config.yaml
n_layer: 8
d_model: 384
n_head: 3
n_kv_head: 3
head_dim: 128
d_mlp: 1024
vocab_size: 2686
activation: "reglu"
norm: "rmsnorm"
norm_place: "pre"
norm_eps: 1e-05
positions: "rope"
rope_base: 100000.0
rope_fraction: 0.25
qk_norm: true
attn_scale: 0.0884
bias: "none"
tie_embeddings: false
parallel_block: false
init: "orth"
init_std_qkv: 0.0209
init_std_o: 0.00521
init_std_up: 0.0209
init_std_down: 0.00319
optimizer: "muon_variant"
lr: 0.00942
beta1: 0.95
weight_decay: 0.017
lr_head: 0.0096
warmup_steps: 0
schedule: "wsd"
decay_fraction: 0.383
decay_shape: "linear"
final_lr_fraction: 0.1
batch_tokens: 65536
seq_len: 1024
doc_mask: true
train_tokens: 488400000
steps: 7453
dataset: "wikipedia_en"
MLP neurons of a small language model. Each row is named by its layer, matrix (down: output weights) and neuron, and shows model dimensions 128-255. Each number is 500 + 50 x the weight over its row's rms, rounded and kept within 0 to 999. Numbers have three digits each. A neuron's up and down rows have the sign that makes its largest values positive.
A block is one neuron, or neurons of one layer that tend to fire together. After each block is what it responds to, as a language model described it from the Wikipedia text at the highest values.

L3.down77:603411455372506541534405577476452576538406498474559573556432534474513561506549528452529549522601535484511487403591456493476549522480462484542523487607550495392624529438481470528518569514494471528479532458483600439558521536515505475557533509469491498403546516596465502384359480475423475394475532543470462549540479477494436554469535487447602485454575472538492494420558515453494572474466
L3.down258:568499537462443424505502452514498560501429528485655521471465431450511520422543495472474492454531601515523468491603538391504560507478513497531465577478480420532514602480519531574535574514523508503450468496522507372541515469408486443531488421465431429510519531506619465436520462504549490390498569527465506471510518508408516565592484559444543510484523496479573437460475537498525442499507
Final subword piece of a multi-token proper name, mostly personal names, ending the word before the next name or verb, such as Ot-to, Congd-on, Kapo-or.

L2.down291:481477462614492470550443513558477491496554542485393472549583491529401510432562470403486616420518454438475487466551535374512497518447500490509497539494498455511540545416425565438473535519560511482463475480500552469463497478486534532446530549423455485555404517486610525528537512525434459562481590466534504516535482473581522509619442528458505403444450464464546505426575517535544487496489
L2.down525:525445445389469527489540505493464500501571507555482540463509374559446546430509448481500543515530372456479569466464487489517491513493582506481529545462611456407514518460426484424479531518418540478501472512525507518476449444532455502513406496599585527561558447422563455472573485476563538448437549503562426571539501574500461457574408483571468489431408442523565484435480506563573438602463
L2.down544:491459400470458479489529503575525439466520531600551598478512506556493504567491492529535495447521563503521496525560500484465506457469545500431520504562504560465487519426477581519442516449489469509471477573586466483506444479458541478567479471490534477532451506482472486507539455456530436460482387557518468559444447493578565419525481529535467447458459416542571478480508464543481422444524
L2.down628:525509403491350522544504496526555454495492381456525465540388475519421503449487531536539544521510456573475520467553543534497437459561571518412542529517583530460559472492497469529618500412634391407497373525524518504575486600453568540547478455517526529471528453548519410519455466536505485543512480421467493434480479558485490596492591483437470435473555477523427444542602542461540506509465
L2.down755:499446506458502514477422530473555521541608505419412513502464451462445543508547493461518466451502340484499486456512509446446496533479502534472544493468530431546440477386508548554540546509528515429468512474537550405523503521534524388515546583594428519448487472569510484491529521538539429457491442469540501486476378509511490350538519466468451573402507398459531527558452442502493480594480
L2.down918:563465516484534454586450487577436529546490477490570531449544464534479492444474552459567517551482501493569543482560380528414522500510550459432545525471542424533576424515468468498460522554458519508430508467538460481523468398482448510458501556534545476613475477491488525510593451536530459484507544448500460479447397488482439503538460426504561461589427545508536522434527448437551472577418
L2.down946:598559562536490515453456474477483529427544503558524521516533472432414462450480465471567433504414527493512529533436537436486505539492553431517506415418515548496499540520402379483488506509517441512518483503482498581494568512552496398416451547423513430381436506544507520510532436482494461441472565520477519506417474496428543470496442556445525539553467578502448529540594498537502489425600
L2.down982:506425464452550448506548491521458545460544433420492524592513455583430451496576445495492508469409522558436507523565528494502483558473499473506443539483551517493581534422490585476549474467519508502493499469505500552500495355501452520465451534505576491496454389492529504511573468513514519512449476429569400513555366582494482489549490485522462508480528459518450487460511409522597432575464
The indefinite article a/an anywhere in prose, strongest before measurement phrases such as an average density of, an altitude of, a population of.

L2.down180:480452460498436418588557584575420481452526596485490539489476541571531404508567476541503517492602457481466431490525496508602496606597513540423436426534540555532487484527587457491486555526524472505519477431495498558514473498429436483452534557435529508440533494440515557411516569512465578549492482485509462524522506471515546586573536480517557552471493491477465521504440550507452582550423
L2.down190:503533537515500492497452507544532436461494489529486509514551441498566522500541451436514519447526368472480492501552550531575480607519608476551509528490551482573502420480446493435540451430524523519482510477582515474548490426368505488510440491474542501512534490505485455522520446584510516518450511553537517499531451512485470578471406475505415500509551441592472577521506508518451550609497
L2.down201:489539529451525503496504453588473425449433462502459518481461562489427506457483482393415441548528490397551463572502538502442557543415559527419556499533520495462438544454458476564475458514563507556438579432363436517565455525491502494433509453477562472455578503566467399555572513499537574493537620569578587562503575490448545510466522576558511434532509456477466416510446494515478565466584
L2.down376:531454524417537486571563466465494487509526528405408467531507493462468516513575531598496507471628477511371515548516430581534444616554486514462435468472549517478465464496546475483536559490546385589460497369449555518525486459438494561479518551508430503508585575477574508443484467549510504454515568426492499381469447535430520588587480500453592452589528551477534567530551524485506565537565
L2.down600:466535495530449425539456481426536534469550558459652498476587510406473499501567469504371474560459443524432473475465444504464455469563572486524446575489496571474506514536429433529465440525508449514595445593401481470469466552463522618516514469443513408475429564520516462514447472442502585542394520484521554395472450455502472438385491416511540472580424421571545555521530501472535481531544
L2.down621:492472456405463514583485455491463437511425501472419532556557512441479467488540452504540465571482529485456402552489558592488504477569462455453548477468550392545438578472531467477573510513519476594534450442417507562484470532526496532509524515531472460410609575477585447516498486512533445499533545460584491444439467482386451549498465488435418518521555535468515497563333515562485507499550
L2.down958:476433594502527568519401533569540575413426527436538497453404491510429489525517406461550523522418497522547481439422407478593426593475474568492522545520471567445445496518504544539519475514568535372530498437429523493544431531484503349507457467462546589393504437512535495458507511595569470502534550527593506499379489552509518529499549565427506431519537524472565516582466470496501526467562
L2.down1004:412463558585546616565624493569605509547553445458531597459484477461452449516463596580507458561566522542470497529555478427431505455494437469513484594482531532533495501549518523559572556489407460475558442361460473536571492494577572482456521542526535438467542490510538535524515493498556524559458502539514463475521531528573460559486533484493469575544487534504522538365474528484508530433512
Line breaks right after wiki section headings like ==History== or === Fifth act ===, plus colons after "Synonyms" in taxonomy lists.

L3.down778:528501552496398481561529482449440486567518493550535521490511550516484375517498467436518508469557486546540481478538520462578444467514530491594430628381594582563471534535556464525495468535440550453532544506566559609470615501466481491492521453437500487506587504521590558480489536487467551570504563518490531486487444501486558613487593466536503474550533599482454488552504504445527462584507
L3.down909:551497507545522498569612480512612535519509509479496421580518438487475518484479489451486497547578504472496543469494540535547544467471509468440490432541540450445525508472439515444464439518489503567464536457519530536514497528470540536499479500500438562389547501488595569412422525511465453461557529471404524484507433463503507493589491579451536451445513520502524437454478424509414538432425
The conjunction "and" (sometimes or, with, a, be) just before the final item of a list, usually a proper name: "Winston Chang, and Garrett", "Squalodon, Kentriodon, and".

L3.down26:502589505625489495543470420512555444463452537528571477493536500544461549553504483495576465465539471475548434573547554483538508481465510497406502529474520508546533526571518500492516468544477567472434571545433440451545433506442562495565525490545516481608477508435464455520504450562445483532463456555430480523434484492417499448535470458558498491550387455508556556482457477558524515540509
L3.down688:434533522599560545501576500502479586533463373439521457640480480518500516602394453452534418541495386568460536562481430497519423541548502512483474580491574549512443423477507591461445418431373576483510501403430557503532464569452485454570493483529516531433421527537502467550456460486476514543538589452496463581450569607455461613451448495401497418452555538561493538430464583529387448533485
Final digit piece of a year or year range used as a modifier before a noun, such as 2023–24 season, 1973 Athletics, 2009 Jakarta.

L3.down348:386593510498456506486451489606498496355497466536413487481499447565501489479565476545502453546449362552519554541477466529409579526429612441482561493474561529515552513493523502575577517514411516441474493544518503517464541539493532468471490446540521456522472518550530490503549500528578454516511464465535429407473516579468479482509467535486474582465438510530421517509453523438450504534554
L3.down670:475513471475465582511458444546491516513467473598448523494431533616543509570529522550543493506531476579505453477514504461523524503495514547464599464501475555432528530521465499530578433393442516467534566451430514464516540508564515449489492550454498475438470470506451510506462490499454513564521472489516446552580583513517508556536537403422472496482469505515455536457497484521479475609604
Final piece of a word split into several tokens, strongest on "but" completing "debut" in sports and film bios; also tion, and, ence.

L5.down72:472530493445501484539482493541506533511586581491530462404557556494525504525531446505374467522510476452438446454482497486462437577452487509514521408625463599510513415461534392565571506612604467479483449416482530490474452459531546470534459503383452496486539560463593539444523449479489489566474468505484556471516511543609515453529481497504399546525394413491535556466468463452445405545530
L5.down359:439539528551496525526510529466424485531542492537511536507430450537580487425511622471511454584472472578439530537444514451539546489614484423500493431475418560448495546416534411487485581563478459398650489492442486454628514525526496457532460608574443536467486437464495476460598554494502467566483531449471513460473534398453591450469506407492487493472520497533541446524525445459481523538418
L5.down733:428480493508513601482556508487469552523506526507465541541487422491528559518530504536514560426553537561481515544552539515524517503521469431469509468562554533506507474482392481504465481522546527438502577509452464459499568436474481591530414545455453501618480472443526494530609490575434470406459466506504378444552513477499519605452474547479562486471465459485482539472457456421529506488455
L5.down886:510510614461472427514544495573547536510463579424529538514479517508570522544506558500547526509473524588460478492460570543466533518525447523483519556554470493478537513549506484517487482586532486451550544506498490619549469500468426497593494552443533476492507567416585471487450568578515426511438554494389509479392508528530516518480476435523496525392439546465523512549577483458519488439518
Digit tokens that begin or sit inside longer numbers with more digits to follow, such as 200 in 200,000, the 0 in 2500, and 17 in 1750.

L2.down253:480518405529581535497547463522442507396566488465471537495537467577453496525427463508562500546486509573492474430499457448470507527513515509529508524470559547535462534544434498490469511396513436469510538529498475406546586594544419536548465483550519490473513556462503608513517477529401499499451537531471438483569549450475465573516503465474408471411537556495510486548429534556432504503449
L2.down264:481464565403456504440477589427529487491637415558415478502513477458550562483542526402526470566527403532509530455473537492463553444473513568403484528464471456460408535511511583425505478536487546573487586506557529515469460487633510554450556435381552467467479382421476553465531435508470509547374444516535500486583526493561459510549445522428473527536548476469458457430533451471479419450403
L2.down323:467506526508627402453510491517485549520522463612429535512443557493395442456488490555520490482363355540464488533519458391546545457514564560517495472450583436561488544463500475444474541550487537437504451483393577442494482550518493420463451488450525456491420465492580551524511549432464496492499618491507373494416459427431544465554512508437421441506472540535549531544549463582473534468524
L2.down514:501439499411609591477516453570485487419551461475539602545450527500480464582505480477502528645536517536529492513487452438475502540516397548496542508491554461521428449515480572426443541427482509551489520549490500462564384582479532481523477552448561462499462508450530530470497509528435525510507599466480507562540447551532508467563518574530443596517544421518526505437571477543576474467506
L2.down573:548456495571542513453558605450528460558503563433543484420467512534512552517443542565438537556500420467539544546536423398534442500601472501596508444424522460524474536403433549520398417483482522466519530447526516438591519539458512492449542489485540455434512442473499478581557482535494551545488562573547402426448465398418451552520470530520517535600416439500428449403523573509464503463495
L2.down608:516419437468522481516440536460460517490457408488412503461550639490539404470499467475489486484504506516506482482481550436444484538446537568440497491514488462498523378425419486507539541551480571458428490467440587498549467586468539416547500481445507566432429475509447617537485408455456528579498555442494493491436509482491508471574459571526375503536497465465442470506518583529479500451501
L2.down769:501467472545546584452487443408518466491523457452503500474610416486569423489542452608527465589551477569511480424535495540518503515495543470519515515523535431537506517461491482486530541512457496541491520426421388511576522561539436457436526500448530420517519531529471545407550465455582520494548435515530493529468423557423440598536450568583513482454503531473486565453592561450541475567534
L2.down1016:522460531512517489489563497575576511504488557533473476405510448412563519543458488487576496491503526604496390434523453536469391516470517573455535475538556534438457530426401520444469552449523509513391475538491563516586456598499500455527498507386532489539538515455459436565562566479513424494559508495508522438427468427491489437495512557523460491514445526594478533499549498511543537506520
Leading digit pieces of a year after in or the, such as 199 in 1998 and 200 in 2003, plus age in "at the age of".

L5.down36:500440514712477509453510530436509521517522526544471528529495479483502490495484512545495526355520544502491511526518510506478462538504541524511533525463533459521500560464511530483569498469485531517510475463509478571498518476510458485554510480516515487467476484485531501453525500502515466513473492500491499452511446455473478533483484486524483491506520506504491535535484470509524537500481
L5.down115:622505507564560524479612415577530595521467502451574372470483506515538362482518503427526491474481489528542467425423566470471497527538401529607460497484488470512491441517429533518470482468470504540503501576589549463528507467467494555491472452476507529470478559448481501561420488460492544498411520462475524462558488538419490460424432531468532497558436465474533482448506540493517480477457
L5.down260:406442476494498539541425496516637534489502515458515431501531522556487659477426492462495484409449497349495446431458545418433482569516469487538568454560446532452555506511481579411486523449531544539448517489464463519539507516375455543598504441477492517481503443635482541540509532552505501509488513453424504434472533585559608509509493548555387431546542543499557545527575576461522533489435
L5.down940:511442502497575430501507464473474524511569423510531420521469394442447461533387494453615560484592529524377549457464510482493428570479491488532582551438586457563450484490551516550515480511478543454512431542581541475518518448552397542576450505514541554544521566465446498606463396535529464497499498511533491570529448586532514547595467507486514407485496491583493520474536491465530479485493
Line breaks right after a ==Section heading==, a closing table-row pipe, or a paragraph-final period, in Wikipedia sports and list articles.

L2.down26:514398488422375614461606525567516518503478544461491531483455535363482573522470485462470454513532416488417429446533568476595441581428523468488511516406519439467457499464419470575528498453558574462565425517452606429546446444531524522463564470570515558488442528537512467450480450487455404493528530541594506486453489468429431528429496529450467502542482513484535545497484455474491552474443
L2.down78:579494458504489503423456385524582441540426500534530487508389511458486490501577431476557502515452386638510469468490431591478564482500552560509571466480435484361514538438498497482511485484494552419573456549529493467477477555490486468546523471514453498415525442410450501451517549587552412531493547481519396493564558537520476464497425548475503497514579507491473565538466539554447423453508
L2.down611:531524540376487462498497510496442514493461515481510471480457528533537521569507492554469445482586464512594479475524562505547543485473458522516452469460468527544487449581479431459446418570466547539548449486459552403579473516524493547540509588516474468492508494551432469482503499420431491526495525539376484505569541419475446462435506506527378537528493568464513502436453523485496495590578
L2.down629:580400504547403420483479601529542520488486456409433450594503497378482502523408519464476625549431544562546550464523577469455515516439426481503495508547563495532428501500462495567539428494581587470496440442524512501536486465439558501601535563433528511559507537557567442445506486476562483564432508621464443469490471598456551533503480464497580439495584553468470446525548483525532497467496
L2.down640:504549443446499521454500440634479585553481426527453586468410515502489446564497455527528466461533493583524469439517587466479550435516604444470474517506527572504559563549390486547507494463492439457561510500538520498453440494497519528619468501502534475457461450496446501540490460468524525557527562415422521558564545427482448539467469524458455523570498468514500485570492497469493488544610
L2.down978:505509502451374466363490476524595507466509480549564559555480482545481514456460512520523513561486525490460504481385529511522492528504500518496574467486444445481518543437508410509496525475507442518442536467482549500525472525515565517518471543462453531507548589472461560462424534481496513391449494587472433467511542430519414504509503483470479459477485524493488583527499511478463520549458
L2.down985:483500581565482463499486474608521469469465518481415511511485534538407490448418431385451541450483484560487521480520540470464553540445567402469551515540577413549525425526483524447399519459525563503521510529550467397472451488484538434440478490470514519602491508454568564482474515490533492427482508510519531514488574466511528418418518436516505508479529530494585508461463448462531438459474
L2.down994:541520549581472405512347493501568551413507515431448508542505612478433500472408426525463468458528483468479485495463467468485530473501516479504569493428539494521510621473463533494411427530556462472505461480430470491558526578516469511455525533432527499450490429497527491527452504525489453505455445429441484468489584552537444484461513534504477534454458563496410488457496488501418470430547
Tokens such as in, on, at, it completing a longer word (assassin, twin, baron, diplomat, Simon), plus in after resulted.

L3.down177:500488539499519441493536419529498472477471492492543504510491534430481481526564465580531500540499386528548540552557505433553525500558540462544492466466465507438574554403454521568572560498427590472562534505515479550524462508479461487456447472567437523638544588497513527564554523543430447509516545427500549547406459477440456477449462497505473415509520511523484481414483526438432553464513
L3.down612:428485519501444423478472485469448488447440532400544488588494562469514503584590516479530466341570512546476578501563507546560502490493430485472444603397491459536452546505544475582562561487519494564531505348428491453429555486539391438449509476568497466450490523481516539440555512446447427513552512557522449419518461426465567500416522511487457525525611438455531469440472559475443506514493
Line breaks that end a paragraph after a final period or close a ==Heading==, just before new text or a section title, in Wikipedia articles.

L2.down122:609494512420510480541555541590513446487459414457412499514606525497496555406514588527464526463542427459512469520470432514534499465450543467522541515479426508473552538473436479556473574516527570481434453435451398513545439521497457509428525451507537474457541572534385571487538478574527644583486498489503432554564551423432535484423444517529434528614457457530445458417425449536471541436547
L2.down254:505530509506545533472469469477517491524503508518455570467516575557568525482468508530444528468501386408502432547423424495508513439506432468441503433440545483463479452511425459534584542475483491525620535506519459485461490509564567476528427542503503489479477514478406539547513517469600469595532386458597473447508587538504568431526493523557455514526420463554554503420536488537575509518460
L2.down752:490560427511536528455474485549457609473486456513417532505491497462406485523617490529489491510496390452529574565585484487644534480505461459445541541385564434553387504467448467511425644493436588431537469530550602378528614533457459419507544502523466552567466530501522535466496492514557434504536512448453533567557523534421571510561413474446510487546562457451541481453440548567547488438563
L2.down798:441524547503559571512541523518527499569439522466565527435531520555426499420550479625494394499502455445433519555473535481550449539590464484562503564486570531460516449497496470480519517460560443537483451514500534389543461501493528519485518524596534593459462561578550493553395579419552509422493490565503504435481559547461517454550456458452545505501492454505515516519484558558558585534581
L2.down827:468520412520457488463536597540556545461431410503530531500481441526513422498457526477444646439447488412552426442464510531518539464529447488500560411438399500541420533500416535444479409492521473552525544442454533543464439496516510529416507532534428528410455497546560610519603493561518553497554507571521482563479498567516416472465517516557535549545462488496524465542552495494484449405648
L2.down961:485614568544476541488480545573496513495485592482481630449498500440397475548490508476443534489465530596507451458492440457444483500455452473415442572451542532576515542551465462475554505519432428412502493461474481440510523494482505528464529455494533537542465563537531501455605486512512546515536583534450399529495416563550593488479554570388491518592474416398501524498433498455525561543504
L2.down979:460443517538419566492525465454462418467518523459496507499430541553510422458516471465570514461461545427552425573530591492598520560466495481466580519539470538528525551576494557454568617569455412525428419535479481381503618625492523487475521489565448535514497506432553462402439536537512513476500383486465478474573488552484457477506531528497596484539476452566563478452507454509542380478533
L2.down981:494519516507581482581429513558549452450505403498483508468503476535551451439507543518466583466477407521345418443498564474530491475447590396485468473405512534457473480420417509447530512419465546482520458502365401559553553529417468529539517471428395509437495576521508614533509491481458470425592519494406521528377550404560457540501444471441469500486401566546526483539515473580577559468483
Final subword piece completing a multi-token word, often in section headings such as Care-er, Demograph-ics, histor-y, strateg-y, Clim-ate.

L5.down119:517475499562442467456439541490514496503437574560475537460495564502400485398549541440500547470547474472592506526491529526516528489512572477435494519423527523553444521603594475536512469532454495444568459385536487466537479485555575577522553519498412497501560598526462622507533548505473543521532511566500534277527617496500485565541518559452497520451481463483455453538522482487475549490435
L5.down177:558536490526447510513498574423609530513499494552543483441532498456488554551457500542459543548503489470540506481469543464470448471511556445453467520543548561454474515557421447447456525480576455501472474490328515528525555530523542528460456580498511510435484531506555411530424519508433553567478435512499507487509490519625455464573565552487551481467443532482553441438488492514533525460494
L5.down234:568440493471363504421533540427482531551435474502628509460495525460474545440436487470530515530552552492644550503562537565506586552549443465432530579512483511490487545621468540523538583504533451491436439486523539436533494570459536514514484569443511500491570577483517511473500535517497531425568487544512483518525546439500611412550488644477610530494548476401519448476517443501505484492478
L5.down387:506486495397536518496489577458513471483448437496629484528506337498514413499526472463417410478495549507551478558535433510451504574558493447483483483526481453391465581514450473502550531470495586489449424513469545422574490573493525541474533494456429518525463583483502386432461412527514580479470521505521559508460570409475475529566469556483518398446493501546590508434539467458502461487471
Final word piece completing a person's surname after a first name, often in tables or credits, e.g. Ne-ely, War-ner, Recal-de.

L2.down386:526402447517480535498383556557436478495561504491514523417533580505492475373500537473555449444551523547546450402612548508586502484468465489353540493523507511572567530556449501561586477547560585585441508439510546493500569492469508526598512609456564437550492569495500494535533449477517480490559454514556550427507439489489544532547488504459548625461596474483479496552467430452502372535490
L2.down447:532461431433512543465414477462462573450462479457484452524533541543512486555473486489484403479518478604527445541569534516460480487556477492446517587517517491434459527544473460396558499497487606560485554476531514510485546519517518476542526480460608504438538545528510436475519478547488434491536398495446438442511521468512512394476487474535470482414526476549530552451465512537556397531531
L2.down503:449510465456555507578535460525529650556437453453454455536525547509446476535477557498415528531446488608445556496578517447508504469487535544431527488481468502532476526461524422532537455580400491471507463460467499409501454561462500472557437514474482514501493417430460538476491483491586469349526547468518469486438547515521489485609402504466538480525530443478528472539609502447527554526485
L2.down673:456431431581516576420509450529433494436452487416488541570433491555473500520493564471478575529416500476639440543564500472518538450452440459364436566483498407569506478506511485558453464516450556490515513542484477421447530486480606507367502553394437500607433516529450525568479509540461502450475497449453514543509480442430571524422503510489433521433436469499545526556526529508523447452448
L2.down694:460471544494489460436552491491560488518569543485470552465501532522407429469515519365556458446524464476480467467491441474483554522515561378442570544512444441431445538496457511524552530530368540558404482558527527434414565590477450498488464531532445627531480529551400497401516490516432540486446451443469570461463500483468560403537498576538512613504518479515520441582563421519457472466550
L2.down711:524424445591454503533465495470460623460609523491443478535570413568535440520521470518500576451396533439570563590553605595395524463498473529478509564541570475517496453590534482440526548545528456494586507476489580458469445497493574501497521512572466603585475467482485503481529449568529523536441421433437546467533598566433604538580553484478483484536551516558548555541527497475535417512463
L2.down950:459455474618451542493532539379407511550524418450491420561527474478495508501500461572548482514561444515478514577512476477564515471515437474497476517509513442537554514437521522547463462495429556440492456501492494410530463585528514479382491482568547561459459497535497542477496526559532489491487406478427425488509550439542465518470471513589536525405508471513554399476502527492518423549511
L2.down964:510497443559553581572526440501507496498539449516447424439447545594533539492565577525592432528541521493480510545529519522454506443485548559521447556487424524409454518470521549462379498453482593526512542572517465505516457529449498430425603443568469470480487513537504460580557406487494450523502478450591500531486629546475598471441515582542471588499440465469435581502457569568527559568486
Final subword pieces that complete a word split across tokens, such as "but" in debut, plus -ship, -way, -time, -as, -di, often in names.

L5.down173:434382428612464474443482428465505502434453488516466548492442473427512552489522480493568568463487438463466463557552511497501517519436534556502479464544537549564430455591484487458532495464476580504548439532472505570462448380497547512414474485394566524442397519388491439440530484531511536411476458455509433562428531549465484500557483557591417513422554463549495425437493493499514447572422
L5.down482:422538511456500516438428550528547530434461465578509557466484506540493529425423446491523485512511420460564568511432519497569449471528425536460532471456572451547547460589517436440365399467506624438526523511491431499469490539433465563462537472540505474514464464467359579408479548527485533470548482485527554527505523540486431468467496486483483557378566517548514557454541385539572592582511
L5.down622:440545546442520514578498603527452548567529453548539503475540461490445529580540517507404392539423394452435494515486498542472488477620471452484420465493531521572452489492553479453521488534504525520566596516613556525517553540543472563480510471577477507587510631471403467525424459610516522492414535418528497503518579580456438529458538509436516447500532471487494487513494456530597576459490
L5.down807:483541511452543477480590569451456613393480446489535577528472544518455430559495456491397590587438507510481533486598502527561514512509486509397517480457595516540537482555557551482500537478557426459519483547510455467404555409439520561506569536490541425553441534448529624447449457555485519466489512435429465475513523545431485538480515477424473477536499446487576414479445587495533500469496
Final suffix pieces completing adjectives of social life before a noun or "and", such as cul-tural, financ-ial, crimin-al, relig-ious.

L3.down127:414601469496425521475436431438510476469380408550487520468501441483433490440495492471513510554566426575481522539525516443530551491437537470486453547450564458508566519545449535473470492557537483488565456534461494539488463456540504489487586506488559408470525439465524513413476565519511537510471501426445552541481499572487444509515471523540544440489503487525482472429468436529618509565500
L3.down960:503480529462433561554447562499411488500513385555519509414485376448548475543532456463493561593512604454491561466506586505550505522511541470530518418486528502461549525467628460550518588533522504525521535465506591560522609517440582442514534484420562459497438451549471415513557501512463437442604513508460590474476488490494505531378502504551488470524490562493541543512474460525539546509453
Closing == of Wikipedia section headings like International career, Education, Early life, plus scattered mid-word fragments such as ret-ro-grade, Cornhus-k-ers.

L5.down391:538488489473581514529482605472555502486468604580546535513507566544420506559466493458517482563487431527566560529451434512590475509465562578554540490513416597495607482551486532554461466609429489571518511457521511525627543411442462469552483588464570587480491532508479516406529429510420487536465401528429489446544496507432510606558467529521479487482494476485427377479563517533493492465558
L5.down479:552524534582496538546454569437452497540451476657570548561480585512565565534514497436487524455573538545492552381537546523430539552528564519511515525384545504383556575492420408544435471515520547569490535470598510487539629481592581432510506522418500469575464528582407519454456488515487513436466555483456493522507591479470508452467494533548448528448512501421445519564449466489440533495571
L5.down576:467574504527499533526535571508524538538504491628405511463499565520520439459496477374556447623414446410534514500492510425571458536485571449491485595439482523521460501421546441572493496543448391446503452502409585545542623524497478511542529530499566533452477498524485462617464462546518585494541444554359483498499550424452380458526595510506493482532552484472438485510492506570523502473525
L5.down911:618459555513473609508471587468440483423577400552562564561470489509529441468538463473583486479453442498558561558409565455462552464495527526510493525524491487485483491506420497582619563538511511522413399511490488458447468541508568535527454411505525438525469509551510433461425526455476536565529478505561504518519482594427587508478484575552554562540513532562439373411525525508446527508523
Final word-piece completing a multi-token proper name mid-sentence, such as genus, place or person names: Carcharhin-us, Canud-os, Lond-on.